python train.py --n_layer=12 --n_head=6 --positions="rope" --rope_base=10000.0 --bias="none" --parallel_block=false --init="orth" --init_std_up=0.0342 --init_std_down=0.0 --lr=0.00365 --weight_decay=0.24 --warmup_steps=28 --schedule="wsd" --decay_fraction=0.616 --doc_mask=true
MLP neurons of a small language model. Each row is named by its layer, matrix (gate and up: input weights; down: output weights) and neuron, and shows model dimensions 112-175. Each number is 50 + 10 x the weight over its row's rms, rounded and kept within 0 to 99. A neuron's up and down rows have the sign that makes its largest values positive.
After each neuron's rows, "fires before" lists the tokens most often just after its 100 highest values on Wikipedia text that the model never trained on. A number after a token or word is its count.

L6.gate55:63 40 44 34 69 42 60 53 46 57 30 31 44 52 51 61 57 69 33 60 44 58 32 40 63 56 53 34 41 36 57 70 57 56 41 42 46 52 50 57 43 62 40 34 39 51 33 44 61 57 38 47 40 47 54 49 43 40 54 43 58 50 42 58
L6.up55:45 46 68 30 43 61 52 63 73 42 50 44 46 48 38 47 46 54 60 51 44 56 48 42 59 23 51 35 40 45 55 58 57 45 48 62 38 61 64 46 43 40 56 58 64 56 62 58 71 59 43 65 65 62 66 56 50 41 57 54 37 37 60 58
L6.down55:45 63 60 44 63 39 77 64 61 32 69 60 41 53 35 37 51 50 56 45 60 36 46 62 55 51 53 46 51 44 42 60 63 51 42 44 48 60 62 32 55 36 42 45 46 49 49 38 63 46 40 57 51 59 51 55 48 51 43 66 53 50 43 39
fires before: "\n" 66, "s:" 6, "==" 4

L4.gate103:59 45 48 40 66 50 46 48 56 38 41 42 59 43 26 33 63 36 44 73 40 55 63 45 47 59 64 57 43 75 69 52 61 49 47 54 42 35 46 42 50 50 61 51 44 47 39 58 57 43 54 38 41 37 48 63 55 60 62 65 37 44 35 39
L4.up103:57 54 64 60 53 50 49 36 46 59 47 24 59 67 63 59 28 63 58 59 66 50 59 41 38 59 52 51 36 59 41 51 46 46 30 45 44 64 51 39 48 51 60 73 60 51 48 45 43 59 44 44 48 42 55 54 63 49 51 41 41 44 60 35
L4.down103:55 40 51 50 57 63 43 74 66 30 49 51 42 46 45 45 39 60 33 55 65 44 65 43 54 36 58 69 25 51 49 36 56 47 53 36 51 47 58 29 48 44 51 57 53 39 45 61 61 72 42 65 39 49 46 54 45 58 46 29 46 55 30 28
fires before: " |" 32, " –" 13, " by" 7, " and" 6, " in" 4

L5.gate171:56 30 56 48 53 41 50 63 53 48 45 51 72 50 52 45 59 42 58 52 49 50 49 62 41 54 54 47 56 49 54 69 49 55 54 43 34 67 40 61 46 41 44 46 55 46 40 51 54 65 38 58 61 56 52 61 57 42 33 55 33 38 58 47
L5.up171:48 33 39 50 45 34 47 47 46 35 65 43 44 63 41 49 38 32 42 38 45 46 57 40 50 51 66 36 45 61 49 61 30 49 42 55 24 50 50 50 52 60 51 35 56 61 57 65 44 46 41 56 52 54 66 70 53 47 65 47 45 52 47 46
L5.down171:44 77 47 61 56 52 58 59 49 62 65 43 49 49 47 24 50 31 44 41 57 44 47 51 35 53 50 41 58 44 80 52 41 54 45 58 51 45 53 51 40 60 52 65 57 60 41 49 43 39 59 56 52 30 50 49 35 61 52 34 72 53 49 32
fires before: "\n" 48, " " 8, " −" 7, " –" 6, " J" 4

L5.gate279:63 59 50 47 37 47 55 53 38 61 50 48 68 50 41 40 57 50 63 49 54 51 50 49 74 51 64 39 25 50 28 56 52 61 45 76 38 46 49 50 57 56 30 50 51 59 30 46 38 48 35 45 58 50 50 53 49 36 33 68 40 55 44 32
L5.up279:43 43 38 43 57 57 44 46 54 40 58 70 55 54 62 53 44 68 55 37 54 51 55 47 50 49 51 46 55 26 55 51 57 44 48 54 41 52 58 41 50 50 38 45 35 55 49 54 47 40 63 57 41 65 41 51 71 37 46 43 64 39 53 52
L5.down279:50 62 59 78 36 59 47 43 62 50 61 39 40 72 56 41 37 57 41 37 48 51 64 64 68 47 50 63 44 44 48 54 42 66 44 43 52 36 50 53 38 61 43 57 56 62 28 28 58 31 42 49 58 63 50 63 47 38 40 55 53 56 36 40
fires before: " the" 17, " a" 10, " her" 7, " that" 6, " to" 6, " him" 5

L2.gate203:38 57 67 46 34 41 40 38 51 35 59 48 49 64 54 45 28 54 48 36 69 41 39 40 60 44 50 61 55 31 59 50 54 46 65 45 49 55 48 67 36 48 52 56 50 55 49 72 50 52 52 58 42 62 40 55 57 39 44 42 57 57 45 57
L2.up203:33 42 36 30 42 47 34 29 63 37 49 38 59 68 48 58 50 61 62 50 46 35 44 35 53 41 53 53 50 43 46 57 57 45 65 40 39 60 44 70 55 44 55 41 41 47 39 57 69 52 57 46 46 56 54 57 59 46 39 51 54 51 26 45
L2.down203:52 75 44 54 30 47 42 39 50 28 68 51 58 55 52 52 60 39 50 48 49 41 40 49 45 61 40 59 53 45 43 65 43 49 55 52 57 49 41 53 28 34 55 62 51 64 49 56 46 38 59 53 57 45 68 55 50 40 51 53 59 55 50 48
fires before: "\n" 63, "ed" 9

L5.gate59:54 60 43 45 44 62 35 49 48 43 42 44 38 53 76 45 35 48 34 41 52 29 52 31 43 52 38 39 39 42 36 68 44 41 51 64 41 50 46 41 41 43 58 65 50 53 53 53 51 50 51 44 35 45 62 53 52 42 55 46 54 61 53 51
L5.up59:54 42 53 61 47 60 39 71 48 52 36 55 38 58 52 49 61 57 49 41 45 44 52 52 37 48 52 64 44 47 63 59 54 40 64 51 64 54 60 36 40 28 54 62 74 68 56 62 52 49 46 42 46 53 54 48 59 53 48 54 47 59 52 53
L5.down59:33 62 48 51 55 52 49 57 38 26 47 54 66 37 50 42 56 58 46 46 46 55 33 45 49 42 50 46 49 59 57 57 45 59 50 52 58 54 54 35 47 35 33 55 51 56 51 65 54 46 53 30 54 42 40 56 45 53 50 46 22 47 55 65
fires before: " in" 21, " by" 19, " to" 14, " as" 6, "." 5

L4.gate317:49 37 53 41 58 49 63 66 51 63 43 54 51 48 44 51 51 41 51 56 48 52 51 38 45 52 48 43 47 43 46 51 46 53 51 51 61 62 28 41 57 58 33 44 46 70 55 31 39 52 56 60 55 36 63 44 56 51 40 66 36 41 54 42
L4.up317:87 45 68 33 50 58 36 58 50 51 46 39 48 43 42 64 39 49 50 57 43 37 49 58 50 51 51 36 56 60 34 61 67 44 47 49 54 39 48 56 43 47 62 50 63 60 47 64 46 49 44 51 82 38 46 48 44 60 29 46 34 56 45 51
L4.down317:65 54 47 61 52 45 69 56 59 42 59 39 51 48 45 43 62 50 45 56 43 37 72 45 55 58 67 53 34 75 45 58 52 55 47 48 41 31 47 42 46 52 49 45 62 50 47 60 64 50 44 29 43 38 48 36 54 54 64 51 51 34 53 44
fires before: " |" 32, "\n" 17, "," 4, "/" 4, " =" 4

L3.gate113:42 46 63 57 59 45 60 38 30 41 39 52 61 57 58 32 41 64 35 39 47 71 57 40 43 36 45 46 44 36 44 84 57 52 57 56 50 61 51 50 43 51 48 59 44 40 39 46 46 46 50 34 57 50 73 61 58 35 39 67 41 55 54 51
L3.up113:48 66 62 54 37 50 59 49 67 42 53 60 59 62 50 43 56 54 49 58 33 60 45 38 43 53 46 48 62 38 35 53 26 53 38 44 22 44 44 55 49 37 32 59 50 47 61 44 46 50 42 59 67 53 54 56 56 43 26 66 54 48 50 62
L3.down113:42 38 58 53 35 44 47 48 34 45 54 70 40 56 51 28 45 57 50 64 42 66 46 37 48 36 54 47 62 44 56 65 48 54 55 32 34 42 59 46 53 64 58 48 48 46 47 47 57 33 58 55 38 48 51 50 50 44 44 70 56 48 56 44
fires before: " a" 32, "\n" 21, " an" 8, " the" 4

L5.gate239:30 55 58 43 33 40 50 58 55 40 83 40 64 64 57 49 66 69 56 37 46 76 50 52 42 58 56 60 47 34 59 61 65 52 43 52 34 60 54 48 48 49 51 57 56 44 54 60 39 59 52 61 58 25 65 49 66 38 41 38 42 46 42 48
L5.up239:70 57 42 48 53 41 50 48 60 53 27 56 61 38 53 38 56 25 41 69 53 39 39 68 53 44 34 56 41 51 53 56 53 39 49 48 42 59 70 41 55 53 47 48 55 45 55 55 53 27 67 38 47 40 43 45 45 64 44 47 50 48 39 54
L5.down239:76 53 50 61 65 64 45 45 50 37 24 61 57 59 50 54 51 42 57 52 44 36 39 47 64 46 34 41 33 52 46 39 50 49 47 45 62 47 72 38 54 56 62 50 42 61 42 55 65 26 59 39 38 48 41 58 39 46 51 51 62 41 43 47
fires before: "\n" 94

L4.gate151:52 52 50 55 46 33 46 45 53 58 51 27 40 63 52 61 42 43 48 68 49 53 39 51 60 48 52 35 47 35 43 53 57 53 40 53 40 65 49 42 60 39 62 74 58 46 46 47 57 49 53 44 65 61 59 24 51 57 40 48 72 38 23 51
L4.up151:49 56 53 48 43 62 64 33 39 52 40 49 35 54 61 26 50 61 56 50 50 66 51 48 30 50 44 52 35 62 38 37 55 54 41 36 33 45 40 47 54 57 68 37 56 56 38 49 53 44 77 53 61 51 60 35 49 54 43 53 51 52 53 48
L4.down151:48 49 37 48 41 38 37 37 39 52 66 61 59 38 49 32 46 59 67 67 45 63 48 35 62 59 60 59 49 47 46 51 59 66 41 43 51 60 48 44 38 38 47 63 55 65 58 47 49 39 60 41 57 59 69 46 51 60 34 51 69 32 55 64
fires before: "\n" 77

L6.gate184:66 54 67 58 66 66 58 54 47 52 53 38 39 54 50 60 53 52 49 57 43 49 66 44 58 55 56 55 68 49 52 47 55 61 56 39 50 42 52 24 56 31 60 71 51 69 48 63 74 36 43 45 53 58 47 55 65 53 55 73 58 45 40 35
L6.up184:58 49 53 56 55 45 66 41 69 46 54 67 45 71 46 66 55 35 54 43 41 40 55 37 43 48 34 44 45 49 59 26 52 35 60 33 57 56 44 52 57 35 32 38 29 55 58 36 48 50 41 61 50 50 40 60 68 64 41 47 45 65 47 37
L6.down184:40 55 52 45 82 44 56 27 52 57 33 52 60 57 70 41 50 44 55 52 61 56 47 39 46 53 31 38 50 34 44 46 66 57 55 40 55 64 45 46 56 45 51 43 51 37 58 28 46 51 39 51 50 59 40 49 53 37 40 71 55 44 62 39
fires before: " the" 22, " a" 17, " in" 6, " their" 4, " with" 4

L4.gate311:55 57 44 46 50 53 51 54 44 54 45 30 66 54 40 68 57 54 55 36 43 54 68 62 48 40 58 49 43 49 60 71 49 38 40 41 56 52 39 36 43 71 48 52 51 41 30 45 61 33 59 45 45 35 51 45 44 60 45 50 45 51 53 57
L4.up311:58 54 57 44 41 48 43 41 33 59 34 42 43 54 68 36 39 54 53 68 57 43 44 63 66 32 47 56 38 49 42 37 56 53 45 35 48 45 50 61 43 63 51 49 40 48 52 59 35 52 26 44 43 56 75 46 65 44 58 66 61 40 62 43
L4.down311:45 63 36 44 39 39 37 47 66 51 73 42 40 63 75 65 48 52 46 48 49 60 47 47 51 56 40 47 29 58 27 40 51 64 36 44 68 67 55 34 56 63 44 31 60 65 56 61 41 40 37 58 49 56 70 31 61 42 47 59 32 33 60 54
fires before: "\n" 43, "s:" 6, "el" 4

L2.gate271:61 49 53 48 38 42 52 45 53 66 63 39 57 48 38 53 52 53 66 53 56 61 56 36 59 49 56 40 30 35 48 45 57 37 50 60 55 64 55 38 53 55 50 50 78 44 40 53 42 47 46 41 48 34 51 42 38 47 53 45 48 56 51 29
L2.up271:57 32 47 35 61 39 52 48 46 59 69 21 41 60 39 57 52 48 61 66 50 39 31 41 48 50 61 42 38 43 63 54 52 39 36 58 57 69 46 52 48 42 50 40 58 49 50 42 42 58 54 57 55 60 47 47 51 38 46 34 44 53 62 46
L2.down271:77 30 57 50 56 44 65 41 54 48 34 42 60 52 53 46 61 62 37 51 41 72 35 46 53 32 34 68 32 43 44 63 59 53 52 36 45 54 61 61 54 55 37 47 42 41 45 48 46 58 58 52 34 62 59 50 76 61 39 52 61 37 50 64
fires before: "\n" 73

L5.gate303:47 50 40 30 47 66 46 52 58 43 35 44 47 31 33 40 61 51 46 54 50 54 45 42 60 55 50 48 34 45 45 55 44 47 42 59 59 53 50 34 54 16 65 74 51 67 51 33 39 55 40 49 51 59 44 31 43 43 24 45 49 59 67 52
L5.up303:43 46 55 68 40 47 56 51 45 40 59 36 59 49 54 37 57 67 48 49 58 28 54 57 43 55 41 44 33 55 47 47 62 53 53 55 61 60 68 47 50 22 59 46 38 40 46 68 56 59 34 56 46 46 53 25 55 45 63 58 43 55 58 55
L5.down303:44 60 44 33 50 55 50 38 32 36 43 63 49 54 49 73 58 69 56 64 62 50 48 48 42 54 53 51 41 52 65 52 61 45 44 43 62 52 58 56 51 52 50 69 56 48 49 61 43 46 41 40 63 43 65 33 48 41 42 51 26 53 43 56
fires before: " to" 15, " in" 13, " by" 11, " on" 10, "ing" 5, " at" 4

L5.gate213:29 63 42 63 46 32 32 35 75 58 26 51 53 50 53 61 36 49 70 58 57 46 45 52 49 63 78 57 47 32 49 44 58 62 61 34 57 67 47 65 45 48 50 55 62 55 59 54 53 44 45 50 56 46 56 54 56 44 49 36 56 65 53 43
L5.up213:32 53 51 68 47 55 66 35 52 43 40 50 71 55 60 41 46 51 50 60 37 39 59 45 48 36 52 71 37 52 39 37 50 58 38 37 61 45 54 68 36 53 41 33 60 54 55 66 50 51 45 50 29 52 49 37 60 53 48 45 42 56 38 61
L5.down213:39 59 60 60 45 56 45 26 50 59 47 49 46 40 56 58 51 54 64 46 45 46 54 37 53 54 47 65 42 50 46 44 60 42 40 45 65 47 48 48 48 44 34 54 55 47 63 48 53 65 39 56 56 63 38 52 65 42 41 47 71 29 55 43
fires before: "\n" 48, " a" 10, " the" 10, " his" 5